python train.py --vocab_size=634 --norm="rmsnorm" --rope_base=10000.0 --parallel_block=false --init_std_o=0.0 --init_std_down=0.0 --seq_len=512
MLP neurons of a small language model. Each row is named by its layer, matrix (gate and up: input weights) and neuron, and shows model dimensions 32-127. Each number is 128 + 32 x the weight over its row's rms, rounded and kept within 0 to 255. Numbers have three digits each. A neuron's up and down rows have the sign that makes its largest values positive.
After each neuron's rows, "fires after" lists the tokens most often just before its 100 highest values on Wikipedia text that the model never trained on.

L2.gate184:152180140151121154117132110174116077112147116118125068121073176171115099112131162148106130114140123111141144090133180177152149146121062136166116098106159145123093154082114100116134126129123150116205128094148151125105094168091167094056109121158111148139083138159131146181149077135176169139
L2.up184:148132083154184142149113170166093069095100158153134104130143113099102138127178134112113122102119137157147177103136073110168137142160101083120107175100128165109075115190080135102177167114093097097113192125091151089109092145098074123064166125086083148156106172151146130147179147159111088165
fires after: "1"

L2.gate629:051131118127118173118123092172143107082116115101156111109130156155097137110156129159111183123170072132142081094165106090136124097140089107153100112147139159107084205118110151121160078122095148031120083099106091131097139093145102149135160143155165164161118126088104082097128168125155164083
L2.up629:060138131141103134141113121198089102148131117129154133112137154143157120100179084166137168175133118095172123122177091190106136080103064123131205143122176170144088178088112184125126115102114080058135033136110145168117148092141106113175171125112163159108120133103145125128144191151153159083
fires after: " p", " C", " P", " c", " N"

L2.gate109:127164098115074121207140162112151152098124095075145119187116162077129145105128094120155116111099132142122176081115178148199122122167166128130105112154142107133121101101125117061134118132155088088142113106078121088105169107135065208158129099101123068061099152101207138133115109134136160065
L2.up109:126088092089077136165116168117156156088108092078151145172166163128084112143170103114144143076118117134162208109185191147162163148146145158125069168165116139136094126139118124078150126094157060112115096134099126106129147181096096187178145105160081073087131150067149143146092129079135102170
fires after: "f", "-"

L6.gate431:159121174169190069103141136208153105163122090129148095113108088185142143098140093129131202116160066154139135111171159156152150155201163156157176170155064115146122160125115155139065068128134130148117091110130087155096134171096079152103149077099120137108063190136134090150106168094089105163
L6.up431:122086107156121146097101121168104150120159071141119164128085103131108107078117084116135113121029179088119170083152165152063109133120152150165138144163120162122150108124145106147130104142093178159112141081152072110083129081166096057181159120129179089112171072152139138070112129140147076058
fires after: "le", "ra", "ri", "ro", "ess", " pro"

L4.gate221:183154094151087088119172098143163188142124142082066083125111105075133133123131157100119098128161171104145170189138119169185150102084099106085180091150101112136113094131095114087170143158049115106141153147140127165133126094126116119122082156107105135134148079112196149102107140138114177103
L4.up221:084148106106111136158132098133172200101157088134142045100066110119157105168101131090122158149123125121174137129129140115101149090101103150076133110110166137133108163103110143123143126177085191089131126154129184123134148147136129168175089156142150169151152066113192139111157133154149164107
fires after: " I", " t", "n", " T", "t", "c"

L3.gate210:130122159098111110107132144122139123099150099096176188134066184112066126164099123114127123130130135059138093103114167070122165153083129124154102165152153114146096065120138165086155091129117104143128185045139212067135107086122121104165112106123135127161146155139120184135157131174160161070
L3.up210:120101151131166131110058145116139103201169108184179133132103114136111157158131138123149056144156076083157183139159134125112153090063182108114059121097190105115172083145155113163143141137137176119134122095134192122096099135180141164133119116086151196175172150130154093162162168084074113119
fires after: " n", " c", "C", " in", "\n", "ent"

L3.gate195:176137127134142123104120144168128094070124127157153138130087139044095104125107160161178144085055132141108128132104136116130127191087102148114155103116190178132107118106146201098145123117072108185134150179126132142195091092087055127149124106154100118150143164151174125100129089150140166105
L3.up195:133116131139157101149125107139117111158144160144123152171154111175160150156140130088098108152181157141113096138144123188029101100132120096123157101105156146163236142133098102115103095143150153158125070161140106129111170098128117113110094085104126142145143137115079152064198108134115116162
fires after: " s", " S", "i", "S", " G"

L6.gate504:183118121100108175175122229090202169066134164132121136131122157141167083141087181115145139163097118151189093154141134140126138119122165186100073086119107074127092147107192133071118127106142188124154154103198164104120138109148166128078137114124172135110099148140121110126140096149115149156
L6.up504:116109154100122125156140186117095151138169082072146134162150109106139118164124113095143138129155058105087134117104111149151067106088076149114132097153099111125145140130120170162165145161153086144118191144173151101173128115120096046099166104166075140161134130147149124176062131122133137086
fires after: " W", "ot", "c", "em", " st", "ch"

L4.gate175:161146115176168130138121135159137076183131176119130204131094167090125216109060139108136151123129117127158114082164130152146128130111140131106170128141101199116125126111108139178138120158096127110095111047100144101138125124126145106135100144095140138140072092188092084109143126181166153128
L4.up175:157197068123139065172118140124090125154153128115080150096145104102140123107113117096111115133047111088140116125204113169182113150122124150203177134152136139166159150055127118169101091085073134101144146119088128098202063142130118126169122154104131151152117086205131093101146100117193151099
fires after: " c", " I", " t", " M", " m", " C"

L6.gate549:154119116124105095145072174232177128176145108103073139120084127106145160172182149078106107140100120154122112152128146114159166149141104127173147074127093066110177101154113179154167026125065131151110125129084141163121116151119122048107170081168175147118104149129178081100116129190135157138
L6.up549:135076137075112164123168147130163154085135094090106104150113154077075122184158106154056156212114143068115147136156131148105134111136124112156135090139136110131139053121126142102130110165107149141161118099130140146086152128183145156161080137139109167115062065138174096132118169133117105096
fires after: "o", "ra", "a", "ri", " r"

L4.gate334:173103106150124127097145145091074092169144146126066159123142092104042131082164123130082108192093141095078094187181117147088106124181119144129164083110153162151130099151095096120138080152134080053130100129155143139111141125121064178159115124102139121170142148111166116114120137143141147148
L4.up334:154134152078134106159102125098134144164125129160106155099144097093146170072156148111154155161112142124118140114161118105131145110120088115130133111136127100143121138083088120126085075120118135157116093087059190112139095118214108095107163088146228141124135087045143106121078087142169148116
fires after: " t", " m", " A", " F", " f", " b"

L3.gate380:157181131168145174131123161101132139136120147135117106212115118110101141135127142132097131103100130130103061182172107137079212123111116114126144137123140122168098189101189050102120178143128095177134106110108121070168181125111125150131141178120132137090107111162178108067121116142138178099
L3.up380:084188162102167170132097092140157171097145162153115123101143117117120139163105147148118121195174126076097150082142119167150091098129107191123126116113160087109137115145153146120118148082142130070195061116153134176078163144176092142125100178152102130129146078102109151124144239129077112128
fires after: " St", "id", " l", "i", "iv", " "

L6.gate207:055131097095106121129144141088137130035129136129133165147147105070104154090099126166142095162102160133124110139120123129194142178154130218120078129115084170137076145128137165111136129133097130077128129138123140150123139068144114135124171123115116165110117089127082119098154128139110102143
L6.up207:129156064150125168107133125113100164091097141152108152060148153126147135117149088096130186113145151105144128160194158101115154145219080113148175143148160113148123159168122158122128090086151139057151119137053215182094155130137143116130136114084123143125167116080156139115137199164053079142
fires after: " P", " p", " st", " R", "erv", " St"

L2.gate403:125120132107147102068060132095101173118160090079108089079169158108120148103207078131100119126089138112136147145156127065177195161142102146155116169149111157134142094112112100162085137106098183111150113168157165144167127063159089159156103143069128098130179159170094138139123097089031075134
L2.up403:134095080153159128141131129076063117133116122168139182043136167161147077125213120135102109123130118109083128075145114109132138131175159137115102187124169118145140088165124156134082160115125144093091162123151189116212156111129106190189140108092144102111167081124078080193187169128100084128
fires after: " at", "T", " the", "t", "ed"

L4.gate101:048180141155128138085170113152119143112122099103135161142128130162096119171093172199145179137161168124090173115141092158129138113089092108081158125076107097122103107098145103110148113161104120104115114137175153083140112132128141149143197105108170100149146075085166136122143149149088199124
L4.up101:105149117197173128102145093144145154143144043102143111111123178099129062196117169138149156118117144101143116160180092128133047084108137139096191199111081103142118117127094088146134068147120086155102135166170135110166150142140081166171169100138173075181149084055133168099093101159155156140
fires after: "in", "c", "n", "r", "pr", "en"

L2.gate96:109160133109061137110121164150154156177104182110142150189123169149123099153141053143075189210145164191089081147146070093160168142106181152192147131131115128117094180107130102104132155131109104138095136117145091094076140109057110092099207103120098177161163160172122088157101122141108120114
L2.up96:113110132136074123084126124136159153185163134156134109166099148142133136118122055127118167157143169111099093138137063099151122109107117161170117113153076113127058182146052115108155122108109095112118126139149102087079106098085135110148201097119105157134094079140134124185086149133096142091
fires after: " |", ")"

L4.gate225:105087107088151056090110137125125126153110105107106111083087091138158062216067159145139078105070128113143139097066121172130096119120092154101151084119163142074142156088149046143137109083133113116119159142120169119094177110098126126139161103086136142134116118151143104153178127123116178123
L4.up225:131128146156117130122142087129109107157094082069110118116158102108167105154120194080113084126121094148118123129145100181084122108086090100121147160096163089140121145103099119156171105114115205144133153195110082163180198152129137159121116161121094165125093146102136100084187119101108173094
fires after: " S", " s", "t", "un", "th"

L4.gate582:107136167126137158124151157115134153159124106127187148130120158056163112070108030150103148093151146170123152108147069076155183051111123171159106107132136118105153132164100097100124143100155106113081134123119147086144166164158068102175182147210182154142092129143155090131172112091128140141
L4.up582:144135099100152166094144162131105132144146076106118097103116182141136136152079092155085135135076139124135090162145091065119159171121194141202137141170137166141111155220055077110117097132108106129097148140171089113150165171147031150151125148178173136055149061066107080138107166121153193142
fires after: " R", " St", "oc", " Ar", " L", " H"

L3.gate80:122112097112109120102124150128169164075132118142131061185207092106100081180116124106127172154040168094104131137080074082117178194162129152086114129109072084123085138154120098141120090087115169108109076058088147129151132174154106107139115155177098131068106132117136165170106140131131058133
L3.up80:121115114098110093099164098116164130064161110195101139130166082154068106133080129097167170140079133097083107139072081044114129120133122141123104112109054120120091165090141125153057093094154171070136134042136127139137105169106091130102142120173136163131080151081165159160115113120112111181
fires after: " A", "A", "op", " R", "B"

L4.gate229:169153148196134125147084129136120219087176186123181112101185106148146105087112084164132095118092131097110148101194071138102198141134129158118119165114091083106136129156142144127110180082093154158104097123111096065134132091176148154096085185132068122129084150139114119134153079132093128150
L4.up229:094083116189121180089101153104129151112148122154091133117149115136150118096092108131122105176125169113043123121127073139117182088175147132081133103070144113077129115149139111134110163119116163086126139139101156170187141123139115176141094110147077154155134173163098134122140125126084083155
fires after: " ", "it", "t", " l", " B", "i"

L4.gate9:167111077104173124116144168110150177163113145118113124186172111104113089152088170066145154117129128111131120157066132106068189135101128148154164188094173119158112071098116123123088121237182174121125148070104134183147090152109086147120146164144048158115140185140159095161187164171136139059
L4.up9:103140105120145129107148136092213123082119114094154179132153110087107107149119178137110154104098138125091092241153134069177109128159091112131145116115154136140140157070070095187093096162124119146099128129130115159147155095125099167106154149143153163140146200132177133095140153116176097206
fires after: " O", " o", " Ch", " ar", " ch"

L4.gate493:172080082170089133147157204122124099124094142160104165173106186118168134107067128140126108155121143152086110182110092160109073150140162121100175149159149128234122128120146127079155153155128140165110101122123089112131158094093113140135092120163134082097098159174121116119124096136149109088
L4.up493:219092138125080147174151166163104169125155134119154157161115198149138153172081120094111102123145078171103114190130099132136152139114149094105112123102144124189098153109183116129203195098147125177130109161117134074162096126101149095093113062125130083145083058167134125118072072109101136118
fires after: " ", " (", "ot", "en", " re", "em"

L3.gate181:136165152139182102115169149138105133125116154178130138107134130107156101099077095142067068110090151114115087130143065112069121180104181157130151088119150076159154131124090203116096153106109072105132084142102178099145156135177019110166059140129131156143117079157122131110158158158172138137
L3.up181:106123096147155160090194122116141168150139116155166105165155098131128108112110110161087129136159147082142124090150113163098129168105131150169096085160119116173187132185121212149142144157070086188166098125086148133102132097235160080096101137079119157120104145088124176101115114120126136145
fires after: " H", " h", " R", " r", "ough", "ot"

L2.gate23:156163098135108149114059142128094102090119109132198198144072138192080125172095105120081161106157061185060138103113073094127146171122051119095155144141119118126109168124130065144099123186118101046136129045103157106101092138085112136146135066152117144115102103127135144157130146136142108070
L2.up23:152129104156130134125088138105156088081126104107122111135150132104070169134148100108107085125133098171162163130103125106108126149071149207129171118169155093147080164138149123107114148189183152038162133127108149081100105137100147144043182125129115119125158074125170129145141125073125128077
fires after: " is", "\n", " A", " ", " was", "W"

L4.gate491:181163124100119081140097144113136132137077112135150136148113114110142185173141063113070134084150129129176129139141112097114142157085133131119090165136114101100139162171116102105138165083159138088153161163096153177108102091172174148152162134193068077148136149128142138115104166097163126092
L4.up491:157146084110136109149032103118135044146115118141078098124074104121152126133139111127119127144157133121217126055115113120186123155175133188112134124140158145134132150140136165124113048166082216120109129161122190151104093136114095154079178134134072102164123171133098136182126157090120099147
fires after: " C", " A", "E", "A", "P", " D"

L3.gate423:082101155098107137141131088151081138155159162114117160152163120128156120113111083107032142129122122127113150101125149094114154169119107123161078156157114063150138135122168116182025156149142171136139106136120130165156141159142162095142032107192109106131120106125115108158081105122141103164
L3.up423:112100119063111163084156123092047134139145147114156143171145106089156120151068132138079137138115094185138127141050149079181126146139140071150100115136090123152122170102148079109085149138143109185135105098163119090157097211130144131106082084164078137175121147091137164151083111121185112151
fires after: "et", "\n\n", "or", "–", " M"

L3.gate521:102137104133071113093124106190127095089117135126126147156097079139148171137084085127153156109131129139100103103099139163128117129144128115129161074163108085105120084084177152143146092111089094053122193101092099158110157117075140092151154185137183052119169172140128137114126159203113140155
L3.up521:166097189071120139147105184156114115168156180118152134120050161148119123095088126095102133122165109137139149195136123201099138131110108111130155170164113175117149067103102155133078167138124110135108194102178102128134180124124159111168100146114103101093108147154148067098137104131087178118
fires after: "==", " p", "e", "\n\n", " l", "P"

L4.gate133:115117135157115118099119148128088118183151164114132105200113077086209162113084130109095123112157077144080162116135134173057104132107107167169163107099152105128142087130150075175131052172155165124122104172134160124141107153119105126146154121187103194157111094143162153100187090179146151107
L4.up133:116138097080113176171170147140107194168172084168154115162117066148203103131100058103096075131171124130116157097132180016075114178089159134161164148140044083188130129177097097135137121156094158121153132147102078173116064150089119108174109116122155191161117123127104181111164106164104150113
fires after: " n", "ers", " res", " c", " m", "N"

L2.gate583:134091114165142063134119105106153141098112145125125097139073145100140121038190133159173108152184170077140132177109128098147121120133145109130130203084160149111081012143146144116095129171118127109106120128126191159135149085127067132162150096100162141121131125097149089148169161090120125107
L2.up583:130129114081120137113181132114117201103174152144108147129134152120151125077095201105113119116066118094116184149151092091152114103127138126117163130144159101136171150040135129153148153142111145148132169101116194133223117111077129143048086083144134185105125119080114118109124084112107079058
fires after: "c", " t", " p", " f", "ist", " G"

L2.gate455:154132109108089121104136170120155109152153149159059145127112161145150037118131096106074110102065200135121113122125128141148239116148150138118121148071084171132124141160091165139172127136170161112201106184128122164183096128145143156140149096117122109105102117156214171133125166178114103149
L2.up455:145127099074081110057143162135165096125142153130051174086113136180156042112099142099151076104085206165125113094130174106132237127131098119096098132080115125132113119129125195129209134167142201063177082143134154158186093105119141112125136107111156130102160137114175165134156141194137146127
fires after: "\n", " was", " is", " in", " ="

L6.gate254:127064081151088190184118138209107066186109176084132089127145143122133097116141176126141110114129151135088118120147086137103122147173177130103135110154121123180090163131110143155087116095153163128152128128084100159118136088101120070124102110133148062160160093107087059127137177094147151135
L6.up254:160130147081168146103126173099146191171178100108118113123170087165111110070166121162121136193115131162114119123143097120117121105090116112188171094107096144108086102145130049124116122131054129136137127118088146152102152162064099124136104170122119137145177177086082145089121160128152129112
fires after: "c", " f", "r", " in", " S", "f"

L3.gate506:104122120148146159124112127126119133186140089106130115112068133049147121156114087101151153134176115110134118137128109095113126206114178124121062169109184119121118086196113091107185100151102078142143174151124136156151133142120124058147171146120152191146146089090166148081162142121059119095
L3.up506:135135113132113183108079155097108094120131135161117131102088111082131144116087084159112122138232124161133122096134157060168068166142190133106099107161126138100171139128098038109132079142135131180112102135091109091131127128162109113176163066133151172131133115195092140152122115162089118097
fires after: "1", " n", "er", " res"

L2.gate631:143130129138086133162033146129141134089067143088089162159093122142168114084013074232096077099106067143138172120111139122109094161115130109096114104121113099128129158137131143126112090149114160133119186113087090098114168084118087117151083171104135110103138137123099147068142120125110113141
L2.up631:155161159163133126106063118144158171075151092109121154129142129157138103089125066109099137157103129094133172113016122145170113164139074122149159156059144165109117170101157173129124108174115130128092157149107125078109186079151114137189105216084136109069112141086138140074133133135164163097
fires after: " I", "I", "he", " con", "s"

L2.gate514:191107158123102117087095109131092103135165098125200108044142152118133115120117096123147130139152194179181145179134109098123139081116129119113121130156207149133146126113127082115087131142151120174081114145166132093131142153163106134098152122146132121123100116146110109100167083110147108140
L2.up514:169147185126153089096139122128090137159167154137164111114129137076188123112124126155072119147107248131157156165153095097102118077138090099137124174136170132114117112141132121092094121165144096123109118143133124126080127148176098122049135160122132135118104156140127098114164108112148075152
fires after: "ec", " L", " the", " H", "ir"

L6.gate366:178178102139154162166116120126118127088117148054176110199145077148133109153091154069118140110088111159107107178101121137146141136086113152179138138103106103091088108168103095156137142107167153129076092081124137119139063172085171157105133114136095141125214137106118151196204189118115159118
L6.up366:166121118138143136093153242147115132178117139101123169158152064098144152100141164099168190064121145121151116153097131097090135128103091134131114128146133123088090110098129090141164164104115128113126082108084073121189101171146131129066133140156128175128177184039134153138136178181158118112
fires after: " Ch", " n", " ar", "r", " ch"

L2.gate534:174125127135154153159084173178113072094119151142114161113146078114172129095091126181132171146154139133197067113159177101080150141150085179137138163154132136125129081175164119117107110230125128082117130110077097126115164166145125069131115180138140201091135115133092135099142108132167166104
L2.up534:117091128152088177138092163135101081066105156121120155139129077143185123084105109184059119146106117135109084105144172168107111128160101130129137152081132139142128129136111102111150104227086092145122124159087058070093156179128098090171117169097146168094112099106121131098132158210167103101
fires after: "\n\n", " I", "I", "ation", "ing", "orn"

L3.gate470:119222126173147132163168143153134135078158102093143114170116146129108192157109173122130141077167121152094071141096173124104080169138066160169122098101122143132139131141150097093115181108100116150117156127110197110146110186174121070074164106111109133188106153192218086088099078145132180118
L3.up470:134216108183114090107165137151168137151173095107125101223088137151133169141127168139150162077184143151158078123106138131143101159164074165168114088102163171130150148148186154095130160119085146143097139130124201094123103165185125116042131127116108123198068129132195100124102111128091196089
fires after: "1", "2"

L2.gate269:100129099110149126082145174117148158155126089125130093108161166059092139105139105093138097102066107149157141179174133117160141101138142153106102155174082155124125067060135176126118129163109183130126082181140136157166136104170095079126158111159105145150154132104113166159092124094121137162
L2.up269:037129104129145118079084165149108109054131118130127147123078126113125063088148143155125134093129127104138186119140144047170109120131130200147154114091111118151105111098202169097181128155122198104136136100117106199108116171185112054160157081135119130104214118190123129148122191151140109174
fires after: "\n", " the", "s"

L4.gate144:130059121060170079103113119110110090162094104123127092119151150157119142178128176093151147152138087135157164122156128147148103177089134094148155068144175116064087175110138151148201148069135142125111154171164130210160158110129181133133149124151160114106101085189137060134179157120136182172
L4.up144:119186151130120128137085096104068180117122118060081148122149180096119080139087121063140133080115099151149122095117129152089103141113115204140126160125080176108110190115175142181136085109183107101113128119098071112124128133083123057159168133112083117076095074108153130141170130156106175130
fires after: " F", " M", " S", " s"

L2.gate368:108148125136154116091140178134101126128120185080124064184079117157064159098118110101119126182116120158116153158115076121120123119101119136157125120127125148036085214157124173126140082092076104091140132165109102071085096096120114084107166074130118154135141094104139144121135152186122125096
L2.up368:106115134165174144113178213148112122121152170061194071119135118140115157114111053111137125161103181154079143211120088146123134102129153120128102133110080153069126162136084159109139103092074098124139120152159167115091123084069098102139132074145094155157145128090104113184105139198160110141
fires after: " |", ")", "\n"

L2.gate615:131130147163149113158155140061186116105128034135160095109155151144065145147118112153148150138133105128086130161137092117168172147126160161097162142090157134115128143144188119154138133109133178123200146116115123082142134149100161148069124128113075106171082111064100150100115173136066168112
L2.up615:120148141175175124091183091104176142086117100166173069109162187164054150110090136179134126117094124145111126110152131106112153124087168202120110132085200140128082142133144143113119131140179151115177130137119141069128150137138179123086095119132118088160105145083082130097123170111050153122
fires after: " in", " (", "er", "\n", " "

L4.gate149:114202112143133098149144167099107224188079157088106123148158157132127131120108140062146154146122163105145083170134132124091155148149090113129151162110128094151072147125078133125136127127140118156122147140107181179112108133101121116124128178154097107106082153105076161103118171079179148149
L4.up149:110117114117110106130157111101067125183142144060162165117119157146126140116162093084150217100112105150194077153168107100169161157174097136125165124155132091162137150129093099073117104107159161140116069124146177150099083147130126095162079141151134116089063134120101134075141138093174111116
fires after: " A", "o", "ed", " R", "al", " J"

L4.gate0:069128110163077099116101125121111129141137150154052141192146091138133126093170130095151058151141158131101123123107130162146153164134113136149115171055136134185129137165151090161101101084116119181103116115135160140194121213092113129145057131094199078128126147137209061099087089125087115155
L4.up0:106145117125057153153084132137100173137151161147080148171169083181172150146133108152120034168109096096134108138153099173134149092112092114144130107112103168096123138120144123191117131071116141160102093119186146175196098159116113164138077083128132135125060130139097080119102087112113140183
fires after: "\n\n", "\n", "A"

L6.gate463:128087146164071112171136169186109119129109110090089177142154095059136130173133110085105139165095105105132055100148164096130128120192183158109144089171104146106117155179128104092097090124088163135150096091164150089167122145159133115109117141093140099141164167100060149111126103066101096133
L6.up463:154096125150121136135120168159185101100088105134182136121128107177119122111183136116073137167109125134146101103133157125166147130080137173071136149139105167090095137117064135104084065157082151072095094194141143104093112127083089216132119096108159138107140127084050195082118092116172109080
fires after: " in", " I", "8", "in", "r", "1"

L3.gate586:134109164086091098099110074140146169095114135105147083156144123088151120078094119101132108128050140134112097150187164100095122097117077105159134099100100114159112135128133146176127131082168087106146141121155114166067133099186115113179115144097113115155157128141161132072154172122158143097
L3.up586:185145141105144140075099046136249167089109150105124144145125147134144120109095107156133095138082142171156093107157142131169097106160121144137148039205096104147133185104141142150109137120114094171076135078177089156151091148183157090112116202090073086128094127119131138073173136146111135138
fires after: " s", " e", " a", " h", " H"

L3.gate363:140113157095178111063148139118146077127165125135185162089156134151154118104139158123198090169155190143129081109144142171146078128131093132116119139154167136110120128111123183114116150152138128103146160158086122129144165130129134138156164098129119135194148146105163110182171191208189158180
L3.up363:107111120118162129120153156143149089108174146140159132147083142180178117105120146057115163136074082136111148116103117117094120091101146101122131180117114119089125157103135226171083152180169138081102112046123156140130179124081110105117132134099127150152134133070088148085151095166130133105
fires after: " n", " N", " c", " com", " be"

L6.gate252:069187161116185118125125152096140165119109099136089108112150100093125089143097102145051123119169115150166106081169141125196167151075187168142141144160132083102077184123152113122107101131062153150173148118122120123138127085118150109086087169109169129081167134146094130119127151072181154111
L6.up252:154119106100117165140146139145161108154165128107094121160150135171132135136077139100093145129189099117137075085109111186156133132088106090097208119154089144084077073134092105070164147109135146147136097113079095116098130140166131132148130129166105146129108118123132066184127156104132118085
fires after: " in", " ", "v", "c", "ro"

L6.gate514:169196079084120097079138100097171141120164157092159156084156153114059120114088201143119115158180167110171114102113073122098117187091184111133209126152113138092083088163117131151129106105116178095122190119106143110182169174139125101086162065080121099198156078135109117128151107163105140115
L6.up514:146123129106123141103137094128150116095142171169150163101108183170151109161096118093108145125126129163095126101108163121125130126151139150134085141109113119137152079073121125140132105095161163184146087092113173145161113098159151160129083045148122109148165147117185127187215165208095130108
fires after: " a", " n", " con", " the", " c"

L4.gate441:048128090170076125156032087125101116110092114127104104083093058131128106117134147121077119135091115102061112120105119129173072045137145161122151128071192131066119121169111136073131099149067122119134182193085124138140132174112120145136147127145074125112144179130207072147128137135152085074
L4.up441:077156137124123079122056098074135119145119075186043109116104048168153102115135155091133178168141090094159118107125109096141101148178131190132141098135159135129196114141122133081073099199131193066097160122083142100104130118154149105171138116132115126139098151114100082174128079050145108151
fires after: "E", "S", "B", "A"

L4.gate351:138092150166119118087112145118117122113142114158166133081110141105154153079114043091103105112197206143087103176156098129101077110170130124128189093113133125112175097087159135113110076132158090186100089107116141150143117168162074130099052098157151169181105168237158118096164150096138154134
L4.up351:156118172154108100111080126101099102079155134132162129104133118126110171177109104061119134083164248139160122183124089119134077123156168106132182113126147084113156077139127121122121123152119099147089094135155137116156089077204083132093066112172177122146105156150156124091180105147129156140
fires after: " se", " the", "ec", "e", "ir", " F"

L2.gate526:142117117158102127046081150187141107149174100131129147144095117153140156151147150154143212132125089109109154193142127140118070097117139142100160156162139092110096105141169183139093163094136124105106149127148109142140161133174119140140131142164145190113137181149153108076088157111114186074
L2.up526:134111133169126130077116165210136096156145100118142172154081126133178125133162135151142216121106078097102163176145158113140103102124146169092175151139128092151097104162128222147066180080115129087119125119133105161117133122143113140105106128141135183131125182144147120131071140103139167080
fires after: "\n\n", "\n", "==", " \"", " ("

L4.gate202:154157050164151153132163153141080100181117120082125189117170120103156157144117148135217109145154063130152171164097113148077155192123195142104181156118130159144148172134168211166167098112119105122118102109085093127060078151129099127142120144121136122131060111127145067116143116138158142168
L4.up202:131184156128084138119119088134100067129121129077090155111161112082142124151125136085141142116136133101050148094110168122147103121138144109136122097069107125138085199146126161115147105105171115108120135140124145114108127153089167160101081161068116154155104154125145132144088175123115200136
fires after: " n", " c", " C", "od", " K", " com"

L2.gate513:130081123164127146125113097065166126130134157083081117156113086092126152089023140165105137123140112102165130102124131074166117176138099152113163152127135136144100126104145158110154086126100157113093160108076121087137111148106090171112113166063112132065133114100124105112132167144094160054
L2.up513:126072160133101108136104164188139151083151099159174111097157111171188120118103148134159142107165141088142115126119150117111103162111115129150161188099088119166136109136148153161146154219106116090093148062170204160120163113135114097184082187166117096076189133137092068084135166150131133159
fires after: " con", " I", "I", " c"

L3.gate239:160185162116108055135115105192108105075095151082166120043122114126192075076126192163106149152126119165139117157112144144120055139129127129128176195200099123176106068103144082121154096130171155183100133127144114109116124144127125115148093115121120140151124144136177120090165125191124138097
L3.up239:157131156175179087066137155147142060100102110135167175167148186115171082122132098088123127119141133099072149089118122130109132049115126153128143138156138122116156099147155159190061143161125139145165094203141156148133143160123124176112118081107110122089178167153091086099209111198139141134
fires after: " s", "i", " d", "ing", " se", "o"

L4.gate330:102110139169179146159192116146140180121156107139132166127139098154069055123125141146129173093107136080062128112089108096126149135098116158155195155133148135146083085065129137132103076074134067139074094143090107098130151094089156103113127111065153123095102170175107100133084137204130155122
L4.up330:095113120176145141193160152158188163140176056126065148155149081135026092084113122101120127109108174114122161082112133152150121128102165111173168152135129138119106122069167142122077083082081081121093140130101114129124180098095128177088132107102162109120097178139129082097110125170128138091
fires after: " c", " pro", " ex", "c", "ro", "om"

L4.gate92:143142115142116104115183115125141159072138170117100082094188173130141169085123098071153106133142155129155125115186127161124219090181150124107107130139103120134168148199125087086106133129085053172165204134086116094135185046116079122167064106144112101099129111118118081066076157155139123129
L4.up92:102141152144076169200145194117172171138127177128083135115195176113120180126162097074177079206099176082165140175173112163156179098152135108078116140136114171142166106132120110066135087131143088144162201125113171106139092087165185138163107106161099104079140101127133122143089144189152143126
fires after: " (", "-", "u", "as", "o", " A"

L3.gate609:138079182163116168168143159151226140096150103131153153138102175115118154145080144050168132163131116122115159118173179156093141105103130129132188149086119109172117122078161119152132118157160125082116124071116144171115135102169129171133101126106123115167132117137139140122203183117104124159
L3.up609:128069175138124141180129125144215149067164075111146168106097184164106195146107168064177164125117085156130143094130146169108150104105126139141174097091112115136142090108148082112178116146116078102100131061123112157128138119147134178099117141153134128122145118099149117097223173170119080127
fires after: " N", " h", " r", " n", "e", " H"